config = dict(
    n_layer=11,
    tie_embeddings=True,
    lr_head=0.00585,
)
MLP neurons of a small language model. Each row is named by its layer, matrix (gate and up: input weights) and neuron, and shows model dimensions 0-191. Each number is 500 + 40 x the weight over its row's rms, rounded and kept within 0 to 999. Numbers have three digits each. A neuron's up and down rows have the sign that makes its largest values positive.
A block is one neuron, or neurons of one layer that tend to fire together. After each block is what it responds to, as a language model described it from the Wikipedia text at the highest values.

L8.gate66:471443425467570539583421443487547440490476549437521489528514526445484508518578497452499510540479425520552508541527476534461555494502504499496534547507481520487413467474504539466501431450548567554473462523459476472535467479498522503505516529462517509515446495592473545508452512503518579458514521516415481495516421481521502453487519527462524560543588533583429466500553524511423468511468482457450448540537511551484538467445525445485544490458538467516463587516532473537461493481479447570434540475573498531455466494457462461477481539487579564520491533540440465495475476500528508473
L8.up66:508465507526442449499515477528496471523517455517498509483523422507432475518469501513515536547591552570500475520434518539456553518539513514515544500456518464503473517488516480557449460437539510514515483531497486410509531475561409481533487480509547541514530564496522472559568493468443587502456564560467462524520482481500445523537502556407505535555538492499533510476415482520479465536491479414531492564502456473542422492497500486454565503494530443549567453497524473481509475508477579551529463528463510515448457539555577457561425506577580515524462558397507519531509499550458515489
L8.gate139:490480497553513464478542501474510553457479544519511514447513498413472533498522415438475440462518495533498478489554498461507505547546566464505551534556525518551441445506588558507448488457483576473519450519470538514463498530502421541511506467436524533525427483447508517477577521451441470459535447494487456489552529482506467542515567505411517507502442474546527528417532594500473541543484520461518500471559457438407564485498465461536484498471499481427461510498444514497454480497468477490391564481538565496528556496384486500450479552484484525494440562481505521489549491494526497490
L8.up139:460498560521468456449466454564495502521504454497493490532441478498518529486507413579552487467582462536505526533468444471550542479501484526492502544455605488479482385445560518545494512410576448447547482488464522517477477542487491489454487482549511546521470444464543472550512453511490587479524469540507466535575516503474494503552547525507507454473440417538476490492541523540492458529487483557581399447481495442479515522564412472537466476529518500493495501487453509486579572416529495500452551575498520535486491542481496508451448508483550504428530565503525497499529487446498517522
L8.gate269:495527425493542533512460523461560559490503475498527526465521464535531526444469481575459496545571527586519425511497536498490495572518577531508469407473493474537513490529542513444544435491448454531561468531519507497469523465516489531537473497496486564455536498538471514470536480449466558502471484488518464513537536523493503482551542530537459520510510431528459457450542514429476562500465511517561489481475460431382460510510517477477555496474438540396550516510507417476509571576535545482461478480503442418526511538501604496410560500498503538468497538397496512524496499489523446508
L8.up269:488532476466500470462452489568523563506495500506463563474554532481537531509541534511462562564501546582409479464503446532487521470512478415420472403499478467571496546482427478479443470578479510520517472492514439469455386561459462516509479531468514520507538473501453500453493521453510537519451416562498509499480479517481483532491488459488481508551459543470474492487503505540527512476543403473484503569485506559429475530484474523472523463439486538504469563549541505549571448429495519456491479471530483557572516531530532564591530442496510517438442516464505507508486599478487450460
L8.gate283:519456522458469569600437536544500450524506522459465450524482368496454513440459499544390496494511374571532504541563485495505422511479490528466486440504502545452536503457514543489460510476503516520424516448537488485524493502535474469541494531506599481494450498529491554499503514475495462514487467552471455517467518483513481487497517533444577529508537517545537505513548498556549576478492567442448493529554502512430453483523425491488457519492559516416535514499557510490536517519573500510477555436571534522507511460459517508487526594534499498501486583545430510537475506476522459510
L8.up283:561480502494508547493461459473466471550454485547475492439467505499469483448488494455464461475504498567589564531501463466519509555554510488527514512513589565494505570460549502511524451460511510520523529487556527520468518470546508557579465423478526451566463492538465515481632519544537504489464490544405465433543492505495490485608506513475465531518425527501487459586523499468499430476526530427574511536445474491449511517498481495487540492510544460459437512462521456509497380468484517463508462469549447509493555471497557508416430484539525525454471511530526463485449543503461478557
Responds to: Possessives and word-piece continuations

L3.gate135:520550521504599485478505527525523468528523492512403579499439539464499508513427493475468485530464462514552467453491501454459461499450528493535538521543555609528474434487497511437525418549452505545506496508559481503462555474572516527560505520601483485502454499529466441523543432560472486520556534381510510463516468450477554509527485497551454520420519530549457498440468560491552544469484556485521494427524539500480522548549543489450507522505428503446481429465532456587531506483564479471531489467462488566523487473516512553476421543495480542493482511475469437497508493521520543535
L3.up135:488465539459508464551559536536599508493458517497526501515509575531479509477471517492470476564499469458432484471418455505560417532437580510455501546447448486468510440451495478442424497458610487516485492511540483461474454501559484531497533479529455406516498543481513498441468534588531499533454499473511494576516558504517490502489470517437472448514557489494465522531542547543578538432439461517507505516468384561544481414522556499551459544474523501455485462534528546554484469520481477517514484534468485461473497443501417441475560507480508535487517492545480485530448565553506479505
L3.gate309:542502545483486562483566415512608453494482525530523494471508473489501477523462486498452470494501469468466435585545474469525442456490456530486491488490497580498433529500506468468543418453477519552497466517526492515523548578570500503532479495471474485519520503477484533502522511456489494508504479391454549449536473509404554520511511576475509463546514497547501462584516492501400506473507548535503551496538556447510454493540594467427578514422538445468474482594500563512450537432517492501471508542497567456522479454480509507498478576451508477513486538496432503499468579483563512546
L3.up309:469487456534529468443535477563597488499539493510387455461511523520504489478563427462478460542540478474538480445488502538534454563492391555477522484503463520434530437505542510458497527530548528496516533515516444469486462536485429480555430455452476479495496527513561514471405460441549525457604496500504538496585513462493457536553532527486479479526598530571474496474490579396523563502438483547529472428505534488482478458465492496499429523522462594490470555574488456488492511580512502490464485515511515502496483453488476510515524509546466502500530502542452487553467518537507467522
Responds to: Infobox boundaries, word fragments

L7.gate86:516519493488466531603506532448489497552507565508475483523488540499514452471477477552459507576547525598500542550516493510455481541484527475559530476536537564538497471530473498454489500580505546469564479425455522440549466533614549562561505434490454458505403472456538580527487479519452545504442495507447489469578491510556504456535435465416538480547458452522446536442493465425452502527509480528509508492519468492536553422464453522487508527512460511540522452543485416506542509493575455503476484492564499542462492532442491511488549518454552458446515479498455511476541452488489475470
L7.up86:592529539556540511499504448456513512563484542514479532524521488530555492549504470479492466492522467524510531518488514436536476532431502525515569457575552529497494496571565512480526496579468493505500485456476491475534487506535506497471560516573487449518456532486483546520517489487472520443440463473512531507516507500513494501549517495414466506514410526537487567455493544578477511577526552516490505551518468364427582576509497581530535500514506544479554473483496528474535503543545479459443463504535470466439571541492464487552441496560575563460593471522512538447517492409488480424
L7.gate103:455489486483431608562466497439561528453470513436489466470479532474467446425538511571498575522531410612490417512528471507484508505533534547531513499552544454470446508515545483547576491457488488567476447556445486516450486508529529480564504544573530516556454522466503508440490494517521483520510479520513546525524505442465508561542574479477541501514458508528498498476523595504498537563451433470498399488575459479468509548539457515479509555491502484481484503577507508564540531502523456531530481596502535504517524455438532433496496549501495467467548447462455471457494488491531529527
L7.up103:483512506541569468505498502509519514472557607506581538484449489424479514446530552541457517483508527574503487536514450533427498481490521528529480575477528471497437549509534462566515523475456580550515480523433496535515510542482534437459540490542474455513498548452499462466485455536473495413577462501522484490512465529422469506479492458468542514577520477533511441472539520539456542537519478514465486545487507476524508504480565418549544539501464470557465367441446469529476483544458504479459494505458518563502552578415469544547459577470561526457476462501478469471442527474498543529
L7.gate127:453455533526527452484538542541445486475442485454500561541523476483479590379553518563474502480460509552458526518464527554470430475509466444528515484555487462558502446552537589461439515414594436468499482483513506477523574470517468512528502536516479464517466512470528495509545538520454524480467494484554436493486483429473499508493488534506490549513539486511488618486511506490437493479459537462503483560430472555566525470437524510506524470408502494377441419505517435448519513539491502500382542500450549536469469516530546524523485502478519511476480486499518536520526473504481476483
L7.up127:583489466490458539537515475463473505506489510435566457498485574521494482522469464446542478470554477514527532445537477526498456483378568501509515521493517484501552493473550497471476522455433521455476546467564459514474495571517503540506502470443480553502434509507533506513445518552495478451504537481504487480495457492482439439487535561488495508400482517472519528530535433468520550552520415500561502529504550508426510439495415454514502589428563528476488535463527463489539541534555505415599504502479501455495490539515443451563390508553534491487487496464536516423452590476476496498
L7.gate238:456509532490467459483466532503576550514463485533539508480463565501527531485477459462515444509513506561521478510512395558514504469506492601405511478537565512446479460444540521478470457446473514522543482590549436476451533506520530453579493480557489461543489496449512490523504481484487490512501464569517517489516498487550461507507544545449519495524486413550531519531524566533553483511406483439469475502622500513466545458528461395460506491452450459480529500500505456470531509450498563436489555496558498534440461535548496428532405513468537513472511490533512612498478536486497518535
L7.up238:503476551462469495556419514472486513483496544477472492546546498507503567580521463464448490515542520521535538477520582468547460566518515506525537493531477417497508539485491555475472512517561488522570476516436453524513532521560481549520490486474531499548505508533577470455448581463443520359490576527479424469509502519512475451493465551458549514474441480523432604479490523553465568532458456498477493548489499513475450477440473549556531503499517518525410511481492529445496448425479455504516406506481467577502425520464544482511506530504577534488468499472498556537467539468519443539
L7.gate281:474532495471457505551518540525516523461460454489415452479573481495507515499471514468460480514535509505572446557564500519535406488511474485491601404521483435456465437531499511436508462511474483587493384505449456478510482499532438541522537454490447479501484476482510503532472505504532454512482497572475453496521442448468506490483521543441579591551444512539525431502555537487521498475460480524516466506523487511451526566553439487476503464502487503427530511520422491510439489550491556485536539497507506532493436457512572478505444493523564421534482534455443570487470486432596487488
L7.up281:542460533540468467499616475475492431464495475602490398512487508469553470419518443526464505461569498507489501465489423513446557417540562432445624505517464575465506497512471417565502429546453567517507514481472519529499484520559458476496522490491464524557491496532438511527500552469485504422491472465491538506543494497481498466490454511464485471572476527490531434513510458543552531504540546489456532508511534494477393516514482463432494524475494476462471493511541525446444482530522516527475531572474603541518522488481469522502481505491511474526441535455544493564496479510437438502
L7.gate297:534485430441508472512459493442509529513439534465508506537513483496503509481513444515464455526506467629453505591481518513542499483456417487511500515491540540581537511559485436440494496431536506491542555491542542465476534549521504420489503532489491459497441529448530463489526556472402482493558473531484502515527459491467450510534513548492523527536483504546488572449483539524496467495487467519522446535488458521498532419488457458533531482497456521500539557471499464476555511609462573471430533549557455461459450364526442441534499526515461491500567508440511448511525593522512506469
L7.up297:489468556473521506489559478548556524508533481432538482544448504551437449503502517488507481410559440494433505572499474492455529418468476571517530398541523519469467430432504432459480452429506481507483467550598497406486548545509446529479553552478492510490517459497474473506587553503577528529533505510533506524473460451424550545544512462429483448506466431481516547459526484512479502519500562464457486521538493480499513510462574574486593479482482471515454500491485481462528539457461511527485506498529549526524521487530491508451505489465470429534538512510496490521372498469506435522
L7.gate352:561499534551499514583433456507463509514514484487487448531495482469506475508579447549541449528544496594565441464474501505479540481502544493531441509466544530545460540393595493479507482487572485471499566439497534518514468479520534507600441521487516522542417478515478584470494504486433561530517516501501496526529465482517512466520498420498487507429476512496518515543539593481427448433504505453499502571478541444469479482491490466516510538535505484532583479548517443530522494501544463476464503426508482426455520547468482516381518550470521554451409479505457515502469450495489510467
L7.up352:503520525553522508454513516503461451580512507436568475542437525518483444561523470546512499509498508551536450454532490449456506457539468569492492501451495505409508536474536601487520481483496500500569559496564504485454516493492505416462506549444532555538478507503505510528515436443453523517520510528574442530522502559543497431535561472454410550421451423517497463433537557523470492470491430515566532510462485491468554466517467509553505492429501458503535479529509592481590515559522438478481481455574541510530468537471447570447447493479489473513493467544456500504465440540462493528
L7.gate364:541534491473512529477469486552513552529548443578466548458537467539432477522486465511501479468553413475501509551484475499502521370530529521503436417570540553495496410459521488496498412421509446507455537497466504431495506486545530514553460448472539435493490529491448544497481423503463543558527483579527454490539442442509548481456485459477494433483491492541502431485482522485537480455475477456490517547489458505401483440517489454495486459534502501532526496480458452522571495558514488507528451453574450545472510470449491558454519465487484423430491454576464501535555498460488474492
L7.up364:486467567472469481544467461524540560492583478581508419511563473456590503421500466496422446564485505524482453544526500495497531450529488484471536410466521548505505454464539427471548444536514522494519574518571545552447524427423547477481461499444531500439509471523417463422552521470453475482543484427519532521562478508524497510576522492511496492436503499468474530548515472466506392534573471464523516541497518485507466478508546532483517504477563470495406497476563514469521509513558445535566530504493490478520524500469485581478445525473479460524476463529518504502435496501508521566
Responds to: Possessive word completions

L8.gate35:550458498479575475499447534492512530544501560435482506491482478478475488604495486459525486514570464466500516447473516550494516441495495508494554445488538487474416545549475565500482453440566533522487582473462499614529504605499464461505524516560524497518464512472572501522539515485459515540436458541472539492510456482493528478557471571407504556499520478533516586491514515458495582500474435468491498487599519493464515519539535492456473492507465487523467447555520478505505483442514488478553496524518522502407543470492435456467522579485568507483536599465438511473471547426549465503
L8.up35:434476432447489522507519441503549491458460514488468520498546535546466529494505490511501436506542535470483519536475504486479394479547406611532474475517527512583465472485456441449528571514507493489487447458597449527507417527540513492558495458495537455491511487425482536509390529517472542544504473392536498516508481539570467422489462516527501498534467495473539490489485508490437512504473474503525458584453537496452466489485423524463481508491505512587524503520519501529515484549514516462543479505538467550433480525528519484473515430512614472511476506574431472436442486494544443533
L8.gate107:443472486540525481517462528485476499489421525497512497486545493477502482563520434453448432550471503561489474413476507509526491513464499509460519446453515576506461457510440520434510466573515524515510480533531483530507462476492516524550541466486471513492433448538536552492491509452434486475451472493558545564493479475442568512369482498523537552519462501510584466423469543502482575501492593520511538483487492430445572483484543497481502622528470428435552508443515536494448527527447519459520534569551561465462473491492560478530529496434472528553487502477482506450519450464531475570
L8.up107:497538517511528508554479570483503511491527507507465553573553456570465549461515557464520409497478493545573508542417517458585473482530532529496507488411531465486521441512488488527510543464493458484490501463553515533514533505478480531468500551452541477456551512548453506572540584490467480508448583492472467545606506453495523542460477548475500393559505523512548588457496547503413485546540485576488444493470515475539479491509564538521502537469489587503505467493446556516586531492564501561525492518443465499450501511460456512541457527495530507476485503564552438533452504458484458522
L8.gate201:476479521439499482450473500435491519457429537446564499432495539421526491450504525521534476576490476498491460527444457529551477453512543463523464520534586520514503446479500496462466411567501520466421491499493526541476509503490470573533508486599546511406508463465472536467515494478485555471500442524406498526511429429519455539487409489575431521590469494498404568497486497486459488585538549482490489505520443455465471494476532493490519547502514506506549571480440515502517543524469483523518475502493434527495478513476468435502508481450509540543510418454578480466561489502554498456
L8.up201:508482511443493427571485572409517454498503536481540571495498487496527457529542468583510423544484425515524571432481445468506471496438497500531516446498551533445456465538512514409502470465499549476510501475443534545507597520504491570518499511577470493440460503517496446527507543483535489453567490555544547550426432475479503496525494504504458428484458528482471534462496484485489501479480476501477487507498558433454505495481530511515518472562519433519475446448533464481564535422508462495506534537494407535422542467509478479485536528471572523580451591508437502541561461492542472514
L8.gate221:503465496490447542544472529454589494506548527482542532481533573533481544497470527435489475425514436531485470573544528456538447488510557596512510528506530524516511513478554407526522485500527524508441476494521536523558490499505512514509503471541544561447492479466507545430493514516441541548493422473461500408461460476554509533540553522457482530504520483541473565503614526491494472456451437542449509527458487523455476516515493487564463505457452530507589477553482472548523445490513491476554428451545557499494486417432475514453556508435449498467463579478462468451520471443506415494
L8.up221:499427550540464462474423584570484534493533539511538555570444561492483524458483439516463559502490441548439523595509549448499483541488525483473466458454514494503441505436509511527487457522485537546513470484566449494526531554445540533463507510447578458502501435487439590444430442477454480508587536518506460451505503539423552561534496494489518445520463471512541531471521555471566502468490498482465481504528500463498459537489504512471532477497494504461559467553480454516464482445500471527457485419536560556453533471491472531522423501577538501576521532487446504430521501538491457563
Responds to: Infobox-end paragraph breaks

L7.gate35:504512465503545477508473456522568530570569462467422536518516512507535469521579450485496513512532506556544426508486531571456450514440455441523454561524502511496520416523429549484512515502461502534485522531505502596484474481523499464485480446466414520421449536476483493484529497497452554544542505550472522433524496473511467515564510518533543538557445482514503528459482524553441526472434464483513524437547506572520560443511450582370508497519539455524559502553459534506484481490572475469511495548493471528505483441520498521432524440517529461521466521596451462490412500463541525488
L7.up35:520524448548446513532480515493569455561486541525471483516551514509502476511527521509478440549465473452506514457453473400520507520469478435445516510489536511505499476535478422394475480511503486526462472537530460525446460545451522525467506499475496549521525552472508541417435628487477458461464519484523504555492562525531521453450470431496527464453484479473459508516421489505526478449525457511501438504418459557514487478450500522482489455494480514526473476490411471436484574511532460475483532393502626537554485462510502480465404486489447497552466561506484421532483518490468433529
L7.gate125:572445492498511408457427489487569508440484533486520494486431523481445512493574427484500513510530469519529468624510435523511469519524521475517552504558523562532506473486528443470418465530474507502530508513548469540478463524529463458489465557464488451507402517534613471534536496502512507545491486423458505498424550389471512512496512483484552481448561535562440553498486467459460542468474486535538536472521518555477474490496590514497423506501545488516423529479464476482490489471546507468536490560470475511471588555473488478582520553478487546454548518563480518446511475481514525523
L7.up125:626477559531527478544485548522566523398514516505494548539458527507445520607476411470451583481546519502477492504437540469504489547542471561459451475523532503525452430476482462532467507470520484507501548506563474517525455526491446490512488545455471514503482546557505494575491528440515539499449532419490511505435545439507529542536502547496550418522564528564507577517501516497450501523485513512563469445516537448497485483524549525503415541484495483511448496468524469478541541513521509475522436546441464435459572564441512480574543561500493510488514513497512574488480448530539454527
L7.gate150:419487533436513500472447489538490488517514556499520475417479468471461497547527449524513497464462497525531445460493478561475430545511372456500545483503518531537429496501543450483520505513557420502582427512535494463538495452494387454567516569461539466457460475514523488455512472494512562523506476484477494487488466495503518483515557513496466513467520530518438523497559481480458541505476544509547407487500523581454550472479542564530479465556408456440471420505524511426530505522567488498505497551516444487411574504495486484529483501484531532498412530517474518446513490445405480489
L7.up150:498460485450537485450490462540542525485564474496539498515518470462523518463496497473542480472535536493478470520468492499540468526491494466517493490488461596543504441470503504475410519474572547466513523451525460465521412523424507455467492532494425500491494514430473474458443562460434467433446477486487538490519514463514456496509515520485504458453554461487428469535514429505534442521510501546539499564456497495537516577426486547633549478526408459538586463438510450436514507537617478494492468455479462475457591456485446557512480471461506466556456447516508498475505482498444554522
L7.gate157:501362479408529563472466514608515455494464478501421436524473499485561493451520499462516505527523472548532507462476449553499505473533395486516538444539471534474436462501503536530514543483498542499399467542524471482538483477511532525526453473510575537529411499484423478454505474457505500459432547520444451506483534456446477525432515508457421508552503503571523530521488516485501469524515502471462489521525467546507472465465476537450500563555506469520513517503486390490459516519528410491497485441496502449569502404442498479463572461505505549450506492526541467512500514501550494450
L7.up157:552498443451536514592471478528553498500521526520573508565426472524533507497561532523465464451471441459470460451482556511620475476505491511477503524515544472532461504492453426499478512468462481597500511520542525498536550516464533512493440458526486457492481518452477517512495572488497423511509444479426525531465515502510509472438577465485550469481389547498549493472461500520475520510513381519495499474474450530528407527462492523574458528487595524503409450485525525463486517505481536489469474445438470512521483440480599460546529515508562556490458468537503523489505551509544455541
L7.gate193:471461521410566455547470490524553524522439497523422484473546527424532477551551489511549479515485532485489488584440463505484449485477534513510569482535490582533458522432508406466536507538387529487484475451557442496510488509563546516576462523498490486445494514459557591531480482547476524488419498509516462531500492490482587513483550452571507523511452516524471475523504584506466524477483495482552514479475481512497576480468441531479516443457478481463510567554496521553467522513508470522469566531491475566502423476457483490446512578521555607501476508543444480465505549455533479466
L7.up193:561517535488517499549511466535488468498505433526503519481412512505497526520497524510420486505551551566446477460519529436521459495471482454493546479506510525510507501491423446446465562526537519412504600530506516492444500449507488567509497518568521498448513523562534478435642495522489478554554559540524539410477472492467521444478429470513503501449537509497480584472469420498485618517499530493519539442472519515461393539517509472479509511469438493494511480581510464475521507490482508479502477517501495436479472465504467519538482474453492498534526500520535585478532592494601473562
L7.gate363:516523538503496462462429524502551454518442513472531517512561512482475521559478456437453423412544480477505432449617521482501503454450457546499484509496473504538479569529540447504502520514441555497469515528468514536544495524488468440562563504449479526556482528519583525471488535533455457462456435483481475466520470454497529469437608499472533495479582497514513505530537498432524543475470465489469446524511473489505488464490440504454496587441451518516521556579479526484421552539501565547477522419515525537538540436470473491513502577456535499549463504489440544450517573531558496458
L7.up363:479531513423553476451514460514474501535487505505508516502533434463481526448561529502509496408561481544400478485488507513487448523488461525490558507509432505597520570523450432496426556544498555499431438498501435498497529483456527529450501437528471486459476492468506544463457504583480506483482500490483467563473476523468598508456451512537537491481565430485542479483600434446520486473470460451441415488528538545525496494506472537420520483489474457546520493504487448456517527472538443508501477418539504534505519491572490479533469490462482599570459551470479496524451513473593474483
L7.gate370:623497430495518417507520501569570405478483523543486477568522453501545435530558465502499460468481510545550466487489472405499444566451430454524515441523509540498506450548482545457469392624510481511533481527532478545522556512544538488480531555536427502513465505498422498532481495478513514476501469439460508485446497462455506467460449492459470467540475465534488558487502535497496495476468523477495505456477474517488495528456441515542505547542522528402466477505411532491490483420517531555449480417571510509499517479457491489486528555521476503476484525519505572428545552507527509484
L7.up370:537514462468473436527580428495536483497508581511563525532504494507509487463482500481473536561455522540402515482430479524488492519489407455532502464510509504515535509505428482467568434549451496459456559399511456545447548484546572484478426443479493448390463597453433526497496539466488525414483504499491551482521396505464475454468434502503486471487500505519495539542462513460467528484475495549485477442524562491526483490563542488481535474471505601491540533495419506508487475477599445530481492503562460491472479496530472488480519476546547530493453469481513510428473550503513522525
L7.gate373:537544574519465471486432488518518460477470459474466526576515550502514540393519465504465490546547483558483533527475508543509418504468536544561479511460456528544561451474548560456471502486473533424483526503512518469410513493542451482521546591472499518523468511502501529470487485543473437529474503469463494565573563381498543536515490489551475490505523517508504501635484488491517503455442510477507489494482433544505545534495456505395478486464508506507497480524416433519481583506463491539486553530540540556461489496524513487407495569540487526496452556493445480488534506436559473447
L7.up373:440570472546493518478475533490510465576494494464438473522495469482578467527535519533450549473453527551446492493464388515544518509502500524486501589539405448556505433502482458386542437480492531435520467492531459462525441536480479543491524534469472436550449485522493517482553595473471561467421505483467587571464485486495534498497460467461569482489542479461530460455473531536462550528497503499476523487523501493466467480470492503486458572566455476462496475526496488498509499506502518551528537493454523506469445399513458531595508436416520550493454514503493441458461505557505532455
Responds to: Infobox-ending paragraph breaks

L3.gate162:551471500504486481504537533498556513543474493506510525468451504482493496491517468519499480517549559517500478510463509461620524520491495437512547421528487556458468465527527535500507492478517532509500461535531481512503506510502515507524506493524484513573488522445529499495513384437509478469528616446495491465436548370526457507558453520500541532489460514551445498438492554555491574488528535498404458531537455511451430565497489473489502524454579422413508459535546590526567476494496585500451485442523572492457486506517460570551436518488540560504505476470524519483567504438450510514
L3.up162:463534562504434437524462446492508480431555484580485496523557463463451616438505476503540424441529462519539500534519588524434529558503517565525465458522537555450476477543547506512506472469534410472505501469414506486451562404465519527517444581501455497531524528516495545535516459475457485548449478521484509516564463465520497590479510523498597416566506543505510480436485508430526466467497504524496494503491470517552484547510499514501476541462451491487447499460437507456519445463545452570537455479493458505434507523488446521506517484493519460430528449486459477470545463504464485471
L3.gate240:442475539412420504501582538492479543484522461497468408448447461461481573534500500485433423498519566467478469541505507456493520467513551526477487525523600543518490472531557460471502453453436462533531465487508540517477466509538462503548439468550422507510531500497483599507546509479448528484517489483531589484459505408516505479435464511405528492496431502530460483457494537579501533467531461466505442464486472476489411505524475459505547498483451479486479492540543532451483435498470530561434393484556450576525449492506470500482498491488560510457474503447515518508547515439482500518
L3.up240:471469559542467469446588496485507478520503501487498566471414469465469535542517507440438464468496528439512464501401535484435507482466572491562498432512550538515511456473496491509541457473535506506495380562472458514572487549488512489491457469518506559540524447496541524473512429462484515539511549462501525428491457496497496557524482528487512532541500437513519510483416506531597489512600455464541488461499443443609489554524488467491560493490522485421501445538548536471524440513489501493515512486486488523567530468540418470505461462459600493463503475460494525451551559526540482544
Responds to: Word-completing second token